python train.py --intermediate_size=2304 --norm_eps=1e-05 --positions="rope" --init_std_qkv=0.0166 --lr_head=0.00541 --final_lr_fraction=0.0 --batch_tokens=131072 --z_loss=0.0001 --train_tokens=1004000000
MLP neurons of a small language model. Each row is named by its layer, matrix (down: output weights) and neuron, and shows model dimensions 192-319. Each number is 500 + 40 x the weight over its row's rms, rounded and kept within 0 to 999. Numbers have three digits each.
A block is one neuron, or neurons of one layer that tend to fire together. After each block is what it responds to, as a language model described it from the Wikipedia text at the highest values.

L2.down299:561517492507463469466499507540533482518546513528484477502474492501500517529481527517489472486537476495533586540507515451509420523477565532491565568419551521536541502502456576516496466498536428539436510497538404497472418509476476521527453478489525449525532435504526489481433518494532493522495519524505426496507537481530511505523450461516553540496518516462443474454505505524540543472487
L2.down503:487501500534536602545597524553573557462503502499561555507511467467581474453521546479465577539496474491495535468506451427439519524486524561514524514516524492466573585455482506438501462514536503492497527547509516473526521428521516475439511590564521509485458461499497510508478442440492452446451533543523457502462524474491504535516528519493433435563534415520485366569488490555461440556441
L2.down1143:481477526448548492454553653525554469516538544571591472532519529522542512464436544495482445441515560462545481464472461570519495475413511513482552539509528526507472533472563469504509547540567519584474620517441445517520525441454555492477472511536502509559503504526425453436452453461511498534566478475488550485502522508501487526516549420402448517529482491480553490493391509541489442484478
L2.down2214:495493466474527503574471495436475519511518502489518481528468553504554475463491486480488514517504498528532584451477485514482510538571475453509440528449482466478527568461568500576464447544493521523501457548522502539519511491507514438477497564472489460482407511506571496501442498481521506480521482483514440451473477383540487508552459484532461425483539475515540458493427427542478477495446
Responds to: Date-preceding "on". The preposition "on" before a date ending a match or event clause in sports biographies (at Home Park on 29 October), plus scattered word fragments.

L5.down35:532508506486456426502502554478491453532446485484481498464531483544449536497501403527518519531488501471585500382514460485448473532499523494602476540503497454478512530441419465570469504441513545521539496456456559534465581500481518543575492556415497429485539482527577575387525499567510526434471487479503516497534538567448534470477482521478525533537485468513528503473446528480510558521475
L5.down239:495523529541475454586441525460520498545476500550459498451531512550421505484527436571550519492478503439522483466458487522462428564521563466501469556544478490548436553499461500664502546484531576528501485456478529552517494447523507515515500463252495450507553405518566580397484502547515486502497462540524484520514524518476549462484464527465495518506540501496535529512467477498502511476461
L5.down394:571564553466465458536512500501496492556456498467490504472514460567500560465466462496576538505523446447479508401528454533452538480467578478557492549507492527469516471414424438560401496441498561563508516472460578544449554486484588506539475516380494477545548464511632594443549529571512496467441412467508494471518547542488517485458509535468457497468460520551532501494493550507555515502490
L5.down561:562397527556507537479521520566474518479520490544538522508522460500496496502478495540511500498438568530486509565539468451529515484501464505484570544490508482475491488602505541478483500456461497442539503488524585491434475497465451496494482539570468470476419562494464468470540419541521529435523516472504512492536476437471496497465413534475529517421485442561533516467582419476487476520541
L5.down750:449504443493501532461492512496384542503452505498504550465490540494520493581495507496539474459487447557471528447522527478528499462496498574521553446594533500465506483455566483594541530509466449450499499445494481518510544527531524415491553507607493490549474553415515478478492514568507503459482492559452469502522494506429504550521508512519495474502463499485482481463484497454519500524483
L5.down1070:536484525463461455539431541464461491508449481465442521447537463639489507455495435526553538502509468469495500382525413520519523520482523449540488499477488484466498486465438501498407570402455552527479508445449539516454572523476515537600500513343491477484522492538561562418497559552523497483472457495509521483530511500455508444485445536473516519457503496494553509471506550499524572527452
L5.down2010:552460524500534522522561429509473535510540441494460515495543486532537525439489537485515538523436495561462520450542479461508489513478496566465479421426443499516551545537469529504441481454501469474497511461469556415410513498471543470551462587398477564526518568524408484475567477577495492424539468495464516433492519501429484436567497526492483488422491567522561447485547491536453504562521
L5.down2222:536482468501487478486485486544415457568489521497438518451509498604549483541431459444520530527510528505498481475494531528520560502477522538524435525497464500495463514462445393514435489494547529512486529466531462558489488551521542481519508530394454472496532487571451584513490525524524510494512486462439506462526506554491435500524571514460501449469555608523491516542455467494465536509471
Responds to: Mid-word pieces of names. Word-piece tokens inside rare proper names that are split into fragments, often a name repeated from earlier, such as Gon-at-as, Mayn-ard, Gr-is-chow.

L5.down22:528449489508530501557471500530540547509519503499490480541491580509600525467525480520556552474527478463455488457493440510517552459518532517539542481521477514444463404458486552459465503455545480445473536594436550518545446498522475402463477471452431499434515445508456495536516543534531460521491515459464530530529546483467530568426450465464466455457483444449466433493560525480561521441456
L5.down406:470577462441572395515470486556533465467551491422495461518572478507501499439594505523474505480530475506507506478437543508505507463548509446510525506461493439506497495537413530490427510482564498528433545523400490483473542545567518504534441442533478566452521496423459470493568485532518533507491493539500581487570459502545510478465505516500482483532491586513452548525502485542491502492536
L5.down677:485536509496505519474500506505483436456504480567464444516471588546557466519512486503554517379463529520451516418538496476515481453447478501434496493542548492498502509529537484489472492420500485534497563533517486506547444488576504518553439523460484505531539559495530517470593505520466493453522521441507437496534525469445435486461512567500532470461487444504561502389443488451486542397495
L5.down687:502501554482510578431444396476480556504545474508520469563528597557516508560539472483482539485521441569510486524566571509493541498547541442437521548490509511509473496523488558527538585536390540507511501534480545588496414505531476551500493564450489455480510479479521481529473531527439536590474442487484514452451453496481535538573442491557521504480447453483461521484452555498479480526432
L5.down1331:446488523444607497522475462540581524520534510499538483568480500513524525475478497498539501493431535487528525535461518492496529468489529507562522506566504438465550501541547538490448558532449467515517512479474479436494473391495522566506519491534487514545500368470433570489535436513458517600611496485442540542488547546481515531414548495459502561513546608556533464550539500542501452480473
L5.down1430:498453546518495481504453482518451545565533593450464477444449530479499520519487564527504560557485448502497538447555492496564496528447528449431461499515479427510484493512527564594534553520479532504424503461510445492528609493511461487521555566549547483501570478468541442538490545534512499462553487579526476493473514512554477452519536527480547508543468481496505500495533457554519483452465
L5.down1934:568545481459538423490542464529482577488506524545482536537450496543475475493480492440574499497515528541512523462524439534518538511446554525508537538515481595539497526510516455501509531458474496509528524436513510491429520430472472493501508551486573476546486502468575618542442433560478506483482480548481574531585421533504457537507488476468470528530463581481523458398488464547519561559474
L5.down2032:497495497516493504507495544453458511495584523572454529462499557525525472484552541464471448496431464519486531575505506503538471460466470409493464459452558408541522470520471524490441497511591474485472568524516477458503470457515526465484550511432495524493477441478445506474505541543432523453456507491561544463508531491502513587537482522510511497500524449516483435552475506460490538479456
Responds to: Date-introducing "on". Mostly "on" or "On" just before a specific date, as in "On 7 July 2016" or "waived on August 29", in sports and history bios; sometimes date tokens or other "on" uses.

L4.down1489:499466492434512522481521525509502480451480449504527516512479485525468485546545465488490542432529411532481512515498578516448483508481439507532500461476538487451471526573431558530481472424480507437479500516443546514417630481456483500542524495437516457496537579573530502471484512554537473528460572481476511522485404533481452437475532520554619497462528480475489520496518458496506510440479
L4.down1513:586530532613514485487545444471503535542487507503513562475543451411522481460454537504531552501505499483537516467480519566435456473511501541549569568467521580472396560483461433476489561449567525468439438440527523445527496536443518464553485586431507464477489449494438540480486537492530430523486530471511566482534540560535569591478485466528491485500511564487477524451518552458486452463494
Responds to: Repeated name endings. The final word-piece or word of a multi-token proper name that already appeared earlier in the article, such as Feldbl-um, Thermo Fisher Scient-ific, or Gulf Coast Medical Center.

L4.down2050:485524494480471486532460503485475483497505471531510561471430530482528534532461419539535502464525488556477471433518497523441460475617487522507458475478482555406473551461446519530487581466499551470533500542450440602527473503498445569513515568446516489481502475539464512541420579568545504506486457468575525532507479523498510501457556449509493543484436529572523443484469548485495517470493
L4.down2190:477586478480452482517493491399497515474501481532491546478442482493527478593457438536554450404442488547532468431585523522506548475519498464428503507479454560512466590471480491556533489511478534537538469584499465550507474472477526496453520539574474536433510478534454468548496535531554500520467476526519490535558516558493451527514507442514497537547526411528519514464546474550521540489470
Responds to: Repeated name subject pieces. Inner and final word pieces of a known person's or entity's name starting a sentence as its subject, in biographies (Sl-ater, Lis-le, Mayn-ard).

L2.down925:559465487466612516471442554512533544431473464473504550434524452466509536453537530508555485482518514510509471507530494494479562536525507452599497589481469511464535496476498538498488500489489553484467517486461498496512544522518510549553502512551438507458472577493541493517441491492449462501445508500497542602471419465567450430434487537507540471460456487558583556486582604505508461497512
L2.down1546:481503459488538423489425503513443532420434528516469533473527439414487487502523505524554529473512486540396449458462527498470514492429542539555527492491493515449489431422508534527558559491480504508494537502518472591493558536523477579565487549526527478556437588398565540490544537554471453497489571484542573516471525449551553590509514484484541521498490425516538507448504507491488519454404
L2.down1934:462418533431536427471425458538526475518507455438534515471515570490545451462469487511524589507416485500539502561437524493528556509458479489495435484422521563514536494491503509441448511534476568529475582492421482488476456533502523438503565551504549524426496443537476453493474429471580556494517501492438535452490521513528521470485499509480498496499487487534566480491550441498495458487473
L2.down2057:510488464487499562446421469518549513516630489486571487535469511478450513461517547483497464434458584437443534532465492455539533514452503532431494455424522486485512548514447500534480429487522551491477487500535531471565500508446506515519556478451467527529519516542532610467527570533515504538461508564529483397504452583479449537440445465535462524475527526416494481519523506499500570488477
Responds to: Name-ending word pieces. Final or middle subword pieces that complete a proper name, mostly people's names in lists, tables and biographies, and some place names, such as Nor-bert, Shel-ton, Ba-iley.

L2.down43:479557534472542521489522524561529503505433497524575488468467528411488478474525487454530470465544467532516534563534476530455540528549484497609473538540437608525501455588512450542512506555539461479551508525511547476472398509546442492491485499486451484502502508468557554544480477532510565468544442549465515560483409506490470520529463419476527550509448452472545487466556574513506444520503
L2.down965:578536523538568499469492474561568490507453543410488434463539532475524559473546500449536461565524436496496458463491499502493565438594558443563514508522504487496488493519622498517528557443497461510438499503550509473488512506567514481488492511554449514477444508511494491514440456508519510497493515515526512534513512521517455462445481495441474495545416473589477469405522548466537477519482
L2.down1053:481585435516493476480521506608519528436530501431529477442447456417439479500475492524468553595477492497527558548482500464547522415538547502522473458481510467502471482468513445564554551447475504471521532519529484484539585443419516529483527580564490517468488510441563570486512589420483481555431561601447538485471459425475523515512486449544456502512533544503393472527548477473467560533462
L2.down1153:543494496516468424579494410455520507529467441480506462525492526463588408506457457434530502488438424477539429440482506515475516463489454464473531480476499474517532563480514511413485551478487488502484451585476450563530473461496444484463506550503487573495513505513491439469499493490526500545488504473517485554540536481519458484512529459529458417503523503516451402540513538519539531532550
Responds to: Mid-name tokens in titles. Word pieces and digits partway through proper names, titles or codes, e.g. Lyra X30, The Fall, CR 161, Sri Lanka, Deadly Awards.

L5.down294:532546481494435489396529454502554447557493482463464452435549488528511523450494482513422494560552509521539469498560480530506514526500460511540544483518535516515482484460504527427442545464473440494406543492457544528465560509498601490459474506499473546490520506504511496464390463533501551507442599516529540470525424439392444461487478450511458503498482430481564513470459472483521510454506
L5.down333:422519482507565516519527494525432563540575553521470450551579521549499517488480613522494557527484509526504610458572488441532500466501501523505543542443434494507545490569467539522498460552479450507498530514533490549526496527503533443480511509561520575508503464498512515464436468507490519518500583469526491560507499474481524434407496537532522459501421503426479508551571480510512509505546
L5.down536:523470454505544534483551441469418503518485518533488501499505435553558453467522488543519534531446449524471514504505517555487556508453542542546513503466543547522473498497624470501504537469469466533486457505467493439491543587527531528453478515568519527529501526528473503468461538525467518459436568405484484518531402463505482519446511512472478492521493508537531536466506447539476519533491
L5.down681:483384477486463512518519492498499510505511506419457508444493423538494493458586482515481436528474473560459494564497445454557489561457414510485478512470503514458546442516452433444453515456534501511524465439549552491471550580519470562535523524476533490522515528461555544435529513526496515525467575485446513471516536523487463483492559514509487458444566518488555500458496532482534470478545
L5.down929:551554521448482498430601540406447580522518572483450511494511530526581467464584550454502566489505454461448440494545451490505498442481494491499563517503582552486513524471566460435473551452533521464511495453496566496527480530450484433451507570434512552467484554482530485527480470530486516474427568423450495522476561435540506505511532484482493428574489480496556430539560488572485502484525
L5.down1021:548437476493533469461545539544481509559482515456541463522532461497533532509472487569501518527495460495476443506490421520471519509525471527631553531582507499528453500510518460506481511443488485498526584496391486499485523571483567542500585522600447448441450475528496483407427544481469537490474518460506504502495548495477428496451468482457484476476439504464509467471511431421505456463481
L5.down1277:485483449457495494533521528522423469527483514477458487522520454600534550540510441513513507546422554465497532533510529469486493439462468516476470490431489419455559561490446523489524528473465492565518530530411483481508515600490591479457582531518491504508499542544506466444522490509540478475468549463526523503539542491402488504471485503499451513405534459524526467448414494494480508505555
L5.down2177:530531488486477568548516506407422503477505487539462516463566449610504451562497546525526478447478405435441570419535472503461509481492492506499516499461578523438575406559520563497485571413442488508528522468515517492496487529426536497506579556457464579453559493499546506518574522476529482506474586460494481543463424422486409474491457488490546494489481528589497467519492522571486509462567
Responds to: Last token of names. Final word-piece or number that completes a multi-word proper name or title, e.g. route numbers (State Route 10), album volumes (Curtain Call 2), and organization endings (Montreal Impact, Montreal Protocol).

L4.down1277:476547436476484463505565456453495478612561524467498536487510556513466521508458504492558409487499524473556471472534507481516591563448488486500424555497475480525472479532518494512380490435480561560500503527516497505545446412480535534440524417507528489420500491500507502498426514529474514579548518552433447511519484564489504486460524544506488533504522506497507429523503479497503464455477
L4.down2302:559512496511509488484545497545542481468577472571629505567542584568522491555541452521502516446449533542429523557464446520495551518506511439527464521490494475498453475450487504510558475423494471533491486459424505521561528505549490496534430452505498478464488503507502460508565491532545481558513502559431476519477498554474516492393518441482441549508504524508437452452446530470426489498430
Responds to: Preposition "on" after clauses. Mostly the preposition "on" (sometimes "of", "at", "in") right after a verb or clause in narrative text, as in "announced on 7 February", "acquitted on each count", "received on Saipan".